Weights of a small GPT-style language model, trained from scratch on English Wikipedia: rotary positions.
MLP neurons of a small language model. Each row is named by its layer, matrix (up: input weights) and neuron, and shows model dimensions 560-655. Each number is 128 + 24 x the weight over its row's rms, rounded and kept within 0 to 255.
A block is one neuron, or neurons of one layer that tend to fire together. After each block is what it responds to, as a language model described it from the Wikipedia text at the highest values.

L5.up252 [152 123 120 109  97 130 125 151 149  79 178 135 102 135 185 137 123 128 116 118 134 127 123 139 166 100 144 146 100 112 128 123 116 125 101 118 105 123 121 155 103 132 153 142  96 100 114 141 119  59 134 122 142 141  94 126 150 120 114 145 136 146 191 147  71 131 161 114  84 161 104 146 133 162 121 141 112 160 149 121 124 134 129 136 140 117 111 151 128 112 159 145 145 172 125 133]
L5.up1775 [147 145 161 118 117 120 144 130 149 106 129 139  85 163 115 138 114  96  97  88 165 119 140 125 148 111 127 159 145 102 142 117  97 115 127 124 103 120 158  98 128  84  99 131 149  96 143  83  93 112 128 132 116 167 121 107 147 125 130 169  92 141 155 113 141 146 161 134 139 160 133 195 143 134 102 133 110 115 119 147 131 109 153 138 154 116 150 129 118 121 146 171  96 190 118 186]
Al- name prefix

L3.up147 [141 104 124 102 134 101 150  79 191 127 162 148 136 123 100 138 157 175 130 127 131 116 173 141  98 123 102  94 130 129 108 136 152 148 101 117  75 114 119 134 105  90 116 152  98 136 184 131 141 166 135 130 147 157 128  91 128 135 138 120  97  70 131 158 114 134 125 158 157 134 118 130 108 162 136 159 104 158 106 159 129 131 102 145 137 143 143 144 143 145 113 131 164  95 145 169]
L3.up932 [121 174  99  74 113 109 128 127 113 135 117  99 143 121 138 183 144 123 122 136 141 129 109 126 130 123  96 153 108 124 103 120 137 119 147 101 134 104  93 108 113 124 122 132 147 119 141  94 123 141 150 118 120  92 117 116 129  68 116 138 125 114 143 129 104 124 138 104 130 139  98  83 157 114 118 131  94 110 126 164 110  94 120  82 136 153 111 142 150 152  94 121 161 152  99 154]
L3.up939 [ 95 101 100 111 132 123 143 122 166 128  97  82  86 132 147 154 146 139 150  59 128 121 157  96 133 108 113 103 144 101 147 143 184 137 116 139  96 108  90 131 163 124 110  86 137  95 141 149 117  72 148 119 106 135 145 128 131 103 140  97  83 122 101 111 124 117 129 126 153 118 101 119  94 138 128 142  99 147 166 153 145 119 125 144 116  80 133 121 111 120  70 149 136 143  95 142]
L3.up1722 [125 133 102  81 191 101  90  67  90 147 157 131 105 135  95 166 129 171 142 114 147 129 108 162 129 127 183 129 113 119 141 119 139 130 137  97 135 124 120 112 117  99 157 131  94 144 129 101 170 145 135 127 119 115 154 119 108 122 145 143 169 112 116 114 124 101 121 142  98 156 156 138 137 111  70 128 106 124 136 146 131 135 131 114 129 122 141 146 128 140  88 158 158 180  84 115]
L3.up1932 [151 117 107 159 148 101 102 116 100  79 142  87 147 104  82 119 136 149 121 160 134 117 132 106 133  75 132 112 168  99 121 124  86 146 120 187 151 130 108 102 137 115 132 123 142 135 127  88 126  83 113 134 109 134 133 118 175 140 150  86 112 134 116  98 137 152 188 139 101 180 144  91 111 120 141 178 126 122 104 122 145  97  92 134 143 101 181 111 116 110 110  63  83 118 131 131]
L3.up2002 [133 116 149 110 127  63  96 136 130 108 168 128 135 138  98 114  91 135 128 134 174  99 152  97 136 140 137 105 171 131 152 140 113 110  85 128 140 128 121 136 139 105 102  90 167 131 138 104 104 160 119 168  85 112 173 119  68 121 105 112 152 167 145  91 139 155 127 150 133 158 179 110 114  96 111 128 154 171 142 150 107 146  87  61 116 121 117 162 117 111 147  98 186 140 136 187]
L3.up2322 [142 122 104 151 109 173 172 161 142 100 140 121  90 114 129 158 135 116  93 169  98 153 112 151 135 131  50 141 131 128 119  92 116 175 108 105 117 144 125 139 112 134 129 105 122 155 160 141  93 112 141 153 162 135 128 144  83 125  99  92 175 110 171 110 167 178 153 171 137  95 159 120 113 140 164 105 170 141 136 166 121 124  96 115 144 106 126 146 117 121 137  98 124 153 149 152]
L3.up2357 [ 96 131 135  99 123 142 141  86 132 106 195 166  97 163 125 116 114 101 103 160 152 191 153 122 109 105  98 106 119 109 142 121  71 104 106 128 153 154 177 144 130 111 111 144  81 106 143  85  81  97 124 156 142 153 148  76  89 108 107 155 173 149 150 125 102 104 169 155 129 113 137 108 117 126 131 136 154 148 127 146 132 133 121 140 152 138 121 154  80 128  88 143 150 150 123 169]
Away-game "at" marker

L4.up1123 [102 161 139 105 168 129 138 141 132 127 138 129 118 122 127 153 144 125 147 104 148  94 123 134 114 120 106  94 147 144 114 139 111 126  90 108 100 117 163 166 128 107 132  95  84 114 130 155 117 123 104 136 124 120 134 125 137 136 150 117 134 133 135 126 138  74 157 118 141 155 123 128 116 163 135 158 148 149 115  94 157 150 111 154  91 137 158 168 140 155  58  93 122 130 114 120]
L4.up1140 [117 174  96 138  63  72 155 139  97 110 128 155 115 142 100 149 163 131 137 122 153 116 128  85 162 106  98 103 132 154  99 127 160 126 118 107 131 118 130 131 136 141 127 108 126 139 150 114 109 166 117 145 120 109 123 165 126 111 142 122 153 134 122 121  94 167 115  91 134 139  88 101 115 167 116 130 109 152 108 136 133 119 117  96 148 106 129 100 176 118 112 130 118 164 126 115]
L4.up1243 [126 138  97 135 121 111 104 120 124 132 150  97 137 126 141 146 109 127 167 141 195 172 130 159 135 109 127 134 144 162 138 110 152 158 122 123 102 115 144 127 120 152 155 147 123 105 104 162 170 129 116 169  53  96 135 135 156 150 119 107 105 104 192 154 101  79 123  82  77  98 108 104 107 136 166  75 128 203 132 132 131  81 119 119 129 111 142 133 159 145 142 134 155 113 150 121]
L4.up2135 [133 133 142 129 152 188 152 107 127 113 183 179 124 155 130  77 143 141 138 152 148 131  73 157 121 137 149 119 108 103 135 128 118 137 119 142 148 129 123 133 120 124 149 124 108 153  99 101 123  93 129 151 107 144 164 113 150 135  94 119 109 124 146 162 147 134 138 109 155  88 139 170 120 123 114 145 108 153 113 100 121  90 148 156 147 159 193 165 136 106 108 149 154 108 149 120]
Structured stats list and table tokens

L3.up144 [122 112 110 119 142  98 101 172  90 117 142 130 142 121 105 166 134 141 160 114 147 127 146 108 157 155 117 101 104 147 122 158  85 150  67 159 116 119 139 157 105  88 105 120 120 119 114 109 111 122  83 122 127 102 154 170  99 119 135 137 109 130  69 138 137 114 149 146 148 122 103 108 206 124  92 130  81 141 132 103 120 107 122 154 125 152 131  96 138 100 144 101 127  91  82 149]
L3.up783 [116 107 111 119 156 112  92 172 113 137 147 132 134 130 102 181 131 132 150 102 161 145 175 103 153 147  95  94 124 136 139 151 105 137  65 173 134 104 117 165 121  88 112 129 142 144 129  95 123 136  76 137 120 134 156 157 117 124 127 142  99 133  63 146 137 128 126 122 160 139  88 115 203 115  91 141  65 140 133 107 100  98 133 136 152 146 132 105 133 107 141 119 124  98  86 154]
L3.up1254 [121 109 116 107 157 105  92 150  91 121 137 124 140 114 109 170 139 131 167 107 156 135 158 127 146 159 111 102  95 150 128 138  98 137  70 149 122 103 118 169  99  78 113 129 122 115 134  91 121 122  66 132 115 121 132 159 109 105 115 143 118 148  63 134 133 137 149 131 134 131 114 111 199 126  88 151  54 144 129 103 110 105 124 145 136 151 126 108 123  81 145 106 140 110  74 141]
L3.up1576 [145 123 109 154 128 130  89 142 110 118 128 163 109 109 123 106 119 162 155 136 110 158 107 113 171 164 117 135 118 126  65 146  82 152 154 112  89 132 113 153 137 129 129 138 113 165 119 107 146 127  99  69  52 169 136 117 112 103 115 162  96 140 126 123 149 161 143 115 121 147 112 141 113 128 168 153 160 143 116 156 101 114 138 122 137 142 132 143 151 125 116 109 132 100 115 102]
L3.up2099 [117 117 114 129 158  98  83 152  97 124 130 108 128 105 104 195 139 102 191  83 154 125 132 117 167 156 139  90 124 118 144 151  80 140 128 147 124 119 119 163 105  50 119 114 151 140 118 117 130 138  66 146 131 137 144 161 126 111 135 138 108 126  94 111 121 135 124 124 178 113  89  94 159 134  88 125  72 134  99  89 139  94 155 117 117 143 152 132 116 111 131 140 140 107  90 167]
L3.up2700 [ 87 116 104 120 151 108 100 152 103 131 145 132 147 102 109 166 136 110 161 125 147 132 172 104 166 166 127  93 102 129 101 137 113 147  55 176 124  93 135 172 114 102 119 131 124 130 129  97 104 138  92 124 107 124 150 168 123 110 139 139 116 113  86 126 157 120 135 138 166 109 108 107 204 129  67 135  78 116 133  82 101 103 116 149 131 157 119 114 147 109 125 118 144  77  97 126]
L3.up2815 [138 123 147 121 136 103  95 153 114 109 140 134 162 152 118 134 109 131 133 138 139 124 166 167 116 137 135 132  89 147  96 138  83 142 104 144 111 135 148 190  88  97 102 120 113 135 151 124 148 105 107 123  97 120 139 126 118 113 150 158  98 126  83 151 144 111 138 149 146 183 122 104 212 167 105 121 110 132 127 123 150 163 105 128 144 129 143  98 120 119 133  77 151 129 138 141]
L3.up2998 [107 117 107 126 136 105  97 159  89 124 144 133 142 114 101 168 145 128 154 116 139 122 159 114 147 158 126  84 107 130 101 150  97 150  58 166 127 107 149 164 110  87 113 120 109 125 113 109 100 137  83 130 115 119 158 163 107 116 141 144 105 128  85 130 150 124 139 134 146 126 102 106 213 122  81 136  80 133 139  91 111 101 126 158 136 162 133 101 127 104 144 117 144  79  87 134]
Segment-ending boundary tokens

L5.up1816 [147 121 134 125 135  99  94 156 122 114 164 113 118 169 132 128 119 140 116 184  91 143 127 137 136 185 137 114 116  95 141 138 114 136 131 136 139 142 117 128 116 133 127 154 154 148 145 125 189 158 119 109  94 146  94 131 127 122 149 161 179 114  88 121 150 109 122 152 187 101 114 107 159 104  78 120 137 154 109  99 149 149  94 125 143 119  83 120 178  89  96 110 153 170 116 125]
L5.up3006 [134 128 129 139 152 101  89 167 129  97 140 172 157 134 117 177 124 117 166 127 105 125 133 143 157 151 129 154 131 149 118 173  99 156 232  99  82 102 135 163  98 131 108 140 146 142 146 149 114 150 115  85 116 127 110 131 141 139 138 154 145 129 142 159 127 140 104 103 128 138 133  90 141 122  81 105 127 136 109 152  84 168 137 113 139 119 138 158 141 115 121  83 114 117 125 154]
Structural boundary tokens

L4.up1202 [134 114 114 125 101 116 128 141 143 176 130 114 135  97 122 138 123 121 118  99 127 109  96  77 119 150 104 116 136 163 164 116 146 107 130 104 128 147  68 150 118 121 136 136 108 129 136 109 105 133 121 123 118 103 120  88 135 133 136 144 140 152 145 106 147 158 162 133  90  93 147 136 149 134  91 136 129 127 174 137 120 139 125 122 145 138 142 151 104 137 111 149 102 116 135 178]
L4.up1656 [112 155 110 109 173 102 137 122 137 102 147  95  93  86 137 159 119 162 162 134  86 138  88 155 135 156 149 146 123 118 151 141 114 144 133 136  83 149 115 120 102  89 128 151 127 153 112  83 134 134 103 145 164  99 119 160 120 164 126 131 132 124 138 125 137  99 162 116 122 139 137  92 167 142  93 162 167 127 141 108 160 166 100 122 113 113 153 111  94 156 103 106 128 138 146 115]
L4.up2292 [148 144 110 117  94 121 116 119 143 120 125 152 142 149 108  92 140 125 118 124 153 116  85  98 118 160  90 124 122 130  45  88 126 141 146 144  83 141 170 183 130 157 161 140 142 149 109 132 139 113 111 116 121 141 159 145 104  89 135 137 141 160 133 139 131 141 142 141 108  74  96 150 120  94  90 134 105 112 134 124 108 127 127 105 150 151 115 145 169 131 180 138 146 108  72 111]
L4.up2743 [129 127 149 127 125 121 115  94 150 140 126 172 101 154 133 143  79 108 102  99 103 127 134 148 147 135 123 108 127 128 118  90  89 141 126 107 125 149 107 158 131 128 163  98 103 132  91 118 133 157 108 112 139 104 119  97  95  98 119 151 122 131 135 117 148 146 145  94 129 144 126 108 115 168 142 118 133 124 113 169 125 120 116 141 107  98 155 144 113  67 153  98 107 125  92 119]
Mid-word name fragments

L4.up1125 [129 109 112  97 146  99  94 145  76  82 159 148 140 142  90 169 117 105 139  93 124 125 164 176 127 163 108 108 141 133 126 169 116 156 169 121 109 136  97 124 116 136  77 133 129  96 139 130 173 166  93 136 106 138 114 134 119 128 158 159 153 129  98 168 133 137 149 135 161 126 108 111 169 107  96  88  60 139  97 116 109 114 106 152 128 113 134 168 153  97 140 128 149 122 110 144]
L4.up2421 [109 122 120 124 166  89 111 136 113  98 150 144 133 127  78 161 120 122 161  99 106 128 147 139 136 164 104 121 122 145 125 133 113 156 149 159  95 119 154 177 111 110  97 128 143 122 125 130 158 120  78 113 135 116 155 121 126 117 124 147 138 133 109 129 140 148 113 121 151 118 117 104 153 114  77 108  84 121 113 112 113 124 122 141 143 141 128 142 159  94 119 132 155  76 104 147]
L4.up2572 [115 145 132  84 131  77  68 128  84 129 155 135 143 125  93 126 112 141 126 164 110 119 144 117 161 133 123 113 119 134 113 178  92 135 131 161 168 145 197 147 139 175 112 139 181 158 173 110 110 169  87 133 132 143 166 107 125 153 131 103 151 174 130  94 141 111 104 112 133  87 118  86 169  78 102 132 103  90 100  98 129 159 117 164 118 109 142  90 151 119 142 120  74 129 109 123]
L4.up2607 [110 110 139 112 144  89  80 147  90  99 128 132 123 129  88 170 106 131 157 117 141 125 141 135 138 184 117 110 135 134 102 162  81 169  75 168 102 121 159 168  93 117  98 121 148 121 130 126 149 131  72 126 106 145 153 142 112 119 117 148 130 129 115 131 150 132 119 133 162 108  84  94 197 113 101  98  67 132 110 106 112 125 122 144 130 129 122 139 164  82 141 112 120 109 107 159]
End-of-unit boundaries

L3.up26 [117 137 131 127 138 139  71 150 132 143 110 140 126 156 120 113 116 137 162 145 112 133 146 126 164 156 170 104 123 119 140 123 140 104 114 119 133 119 101 132  86  88 119 139 144 101 111 120 193 120 141 113  73 140 131 137 135 141 131 127 177 157 111  88 174 115 147 146 118 130 103 105 158 113 120 140 127 165  99 175 117 102 125 136  91 108 149 157 160 149 116 133 142 116 118 100]
L3.up271 [124 138 141 114 128 153 118 104  72 111 128 180 125 133 170 142 157 134 125  76 112 160 178 113 141 163  99 172  94 128 102 115 156 127 163 109 121 148 137 120  91 157 175 141  91 135 112  89 107 167 127 184 165  88 177 140 166 156  87 148  92 134 198 145 112 154 137  93  79 111 137 127 157 135 113 149 134 102 136 143 130 138 103 138 147 129 181 117 151 103  95 146 103 159 117 125]
L3.up484 [149 163 134 111 151 141 125 131 105 125 132 191 117 125 117 141 111  85 116 138  80 139  95 153 114 124 104 141 112 105 135  91 145 158 107 106 127 158 135 122 116 112 145 106 112 140 135 158  91 128 136 170 173 122 100  98 128 117 122 158 134 159 155 146 153 136 101 130 133 132 140 102 174 132  93 169 164  87 147  68 115 115 149 123 121 126 124 107 178 133 116 150 109 117 134 179]
L3.up1110 [116 120 128 157 161 163  91 174 121 116 127 122  97 114 115 157 118 141 109 118 120 144 150 134 131 135 126 146 123 183 120 109 138 134 140 122 149 150 119 109 116 134 107 168 105 120 125 149  80 123 150 165 162 102 101  98 123 103 143 161 159 137 114 173 147 109 155 126  99 132 131  91 151  98 130 135 171 143 117 179 125 116 110 124 123 155 124 150 136 116 116 137 104 127 129  95]
L3.up1812 [127 156 100 136 123 160 146 102 123 107 105 118 156 140  74  91 138 177 120 145 137 145  71  70 161 109 139  97 104 164 139  85 171 117 142 105 110 143 107 102 117 135 108 140 145 101 106 102 116 129 160 114 114 132 133 133 188 135 107  92 126 163 153 123 122  91 171 149 120 103 138 116 147 151  90 136 127 117 113 142 124  91 146 125 149 134 116 117 102 123 121  90 115 141 123 138]
L3.up2030 [119 155 163 150  78 160 129 110 124 132 144 171 144 147 141 108 143  96  81 130 105 140 150 109 162 129 157 108 115 113 108 104  96 151 165 124 120 125 152 139  92 148 121 114 106 118  99  96 105  68 165 153 142 112 144 121 132 134 136 140 133 110 140 105 141 164  83 165 113 143  76 150 144 143 110  78 117 143  96 136 153 121 120 178 154 109 124 137 143  97 152 155 147 126 123 128]
L3.up2807 [170 149 123 121 123 160 104 108 147 130 122 129 130 156 187 109 113 147 127  95 130 134 136 146 121 101 127 106 120 122 135 130  87 131 171 112 138 128 164 124 121 152 146 130 108 117 114 139 116 127 129 135 147 141 127  96 126 174 168 120 118 116 101  81 174 207 104 105 128 165 170 131 124 116 136 125 127 119  86 121 178 158  91 143 113 113 104  73 152  75 126  98  79 109 118 151]
L3.up2967 [123 102 163 137 140 135 119 134 112  99 118 156 100 124 158  71 134 130 108  87 121 153 108 169 112 143 132 139 122 122 123 147 137 128 114 162 144 150 133 141 108 123  99 139 111 107 163 125  78 140 124 144 136  91 130 152 154  94 163 141 118 149 142 148 126 149 129 139 169 156 106 123 122 109 153 132 114 132 134 116 144 151 154 129  93 110  87 126 134 141 121 176 127 156 166 111]
Biographical "born" token

L3.up315 [136 107  99 125 156 110  80 125  89 108 103 143 164 121 127 131 126 134 141 111 139 120 115 117  90 135 126 152 127 139 153  91  94 118 131 137 183 132 131 167 134 157 132 130 144  86 140 106 151 131 138 141 155 124 124 128  72 136 115 126 131 133 124 105  99 146 119 111 196 118 123 128  95 149 106 114 148 132 128 122 133 119 106 120 141 127 121 170  99 115 106 143 142 140 171 115]
L3.up316 [164 126 109 149 167 119 147  99 103 143 123 166 127 144 108 152 126 124  73 125  97 120 127 126 150  97 168  83 175 171 133  87 133 128 113 140 198 130 138  79 131 121 131 107 145  81 162 124 116 117 135 147 122  96  91 151 156 167 125 119 116  97 123 120 101 154 126 144 147 131 132 109 118 134 147 197 136 148 128 104 104 139 109  94 144 152  88 152 139 126 157 140 139 159 155  88]
L3.up457 [125  99 128 140 145 160 113  98 128 116  97 131 109  91 110 128 168 127 137 102 150 121 144 113  99 128 171 150 156 121  98 141 124 128 121 128 156 177 119 150 105 117 124  73 158  78 100 149 106 138 135 167 140 181 152 113 138 106 159 120  98 121 126 127  98 103 121  75 141  90 105 109 127 155 113 178 124 105  98 127 151  88 153 148 137 138 167 120 185 124 110  92 100  98 118  89]
L3.up596 [ 95 130 144 162 137 133 107 161  99  99 133 158 131  95 123 130 113 126  88 132 107 115 125 139 115 109 139 142 126 145 153 136 114 124 159 164 155 115 154 110 124 112 153 130 102 104 124 112 164 140 124 134 135 100 139 114 167 150 140 154 151  69 135  87 109 119 122 138  78  83 122 123 106 126 142 121 121 146  95 100  85  97 117 149 111 142 173 140 107 125 106 166 117 132 132 163]
L3.up616 [104 177 169 136 139 107 174 142 148 102 145 178 115 149 132 128 162 117 147 143 149 116 140 141 128 142 123 125 140 112 123 137 120 108  79  86 114 110 112 140  96  96 149 149 152 117 121  86 116 129 130 134 132 152 129  97 134 144 121 120 115 141 138 148  82 122 130 155 103 119 147 113 164 169 118 118 136 154 129 145 115  97 134  74 109  85 165 124 139 132 131 152  98 104  87 157]
L3.up870 [110 129 143 102 123 111  93 143 116 140 106 147 102 102 148 148 129  78  93 104 121 143 150 118 122 125 135 150 140  94 128  96 145 114  90 114 115 130 112 110 122 129 158 146 126  92 135 123 160 150 105 150 156 130 140 136 119 107 131 123 113 134  78 104 161  73  90 178 131 157 112 113 153 126 103 156 124 104 113 127  81 113 145 136 187 124 104 112 159 110 128 164 155  74 142 114]
L3.up1889 [168 177 118 170 158 120 129 120 106 136 155 127 105 126 106 136 113 124  95 114 128 161 121 110 133 101 112 128 187 111 147 126 173 112 166 153 154 134 104 157 107 155 123 146 111  97  99 132 101 121 137 148 133 121 150  84  89 137 135  97 148 168 114  84 107 130 132 139  86 130 135 124  87 140 129 155 141  89 136 136  94 122 176 152  83  70 144 149 106 126 130 126 118 116 102 139]
L3.up2111 [159 113 111 153 154 135 117  91 130 168 155 140 143  92 103  79 140 153 158  89 161 100 142 123 134 134 108 133 136 107  96 122 152  94 124 159 136 109 154 144 131 134  81  90 139 142 118  92 111 127  84 144 126  97 123 106 130 148 110 110 114 114 116 111 120  87 119 128 110 103 138 117  88 164 118 116 134 124 147 148 170 125 112 101 119 122 119 157  95 118 155 143 138 115 119 102]
Mid-word fragments in names

L5.up1448 [ 99 109 145 117 128 148 102 142 130 130 126 116 117 154 156 124 156 166 101 155 127 152  98 116 178 142  99 152 131 117 144 103 137 127 170 106 104 137 131 122 123 172 142 143 122 112  97 135  97 131 130  72 111 134 116  88 131 129 123 153 150 124 126 109 179 108 127  97  87 139 131  72 146 103 133  91 117 118 133 140 158 121 146 117  86 126 147 128 191 131  98 143 130 175 134  88]
L5.up2386 [115 147 118 128 157 100  99  93 166 124 125 131 117 110 141 101 134 137 137 150 172  80 100 158 112 124 128 136  60 119 135 106 110 158  96 123 117 124 194 146  92 179 125 115 144 163 122 136 121 157 140 123 159 120 135 148 142 121 195 113 150 148 153 135 122  62 131 133 114 141 117 174 139 165 158 143 119 134  89 152 150 118 105 133 164 119 132 143 118 144 150 128 159 152 132 121]
Table cell separators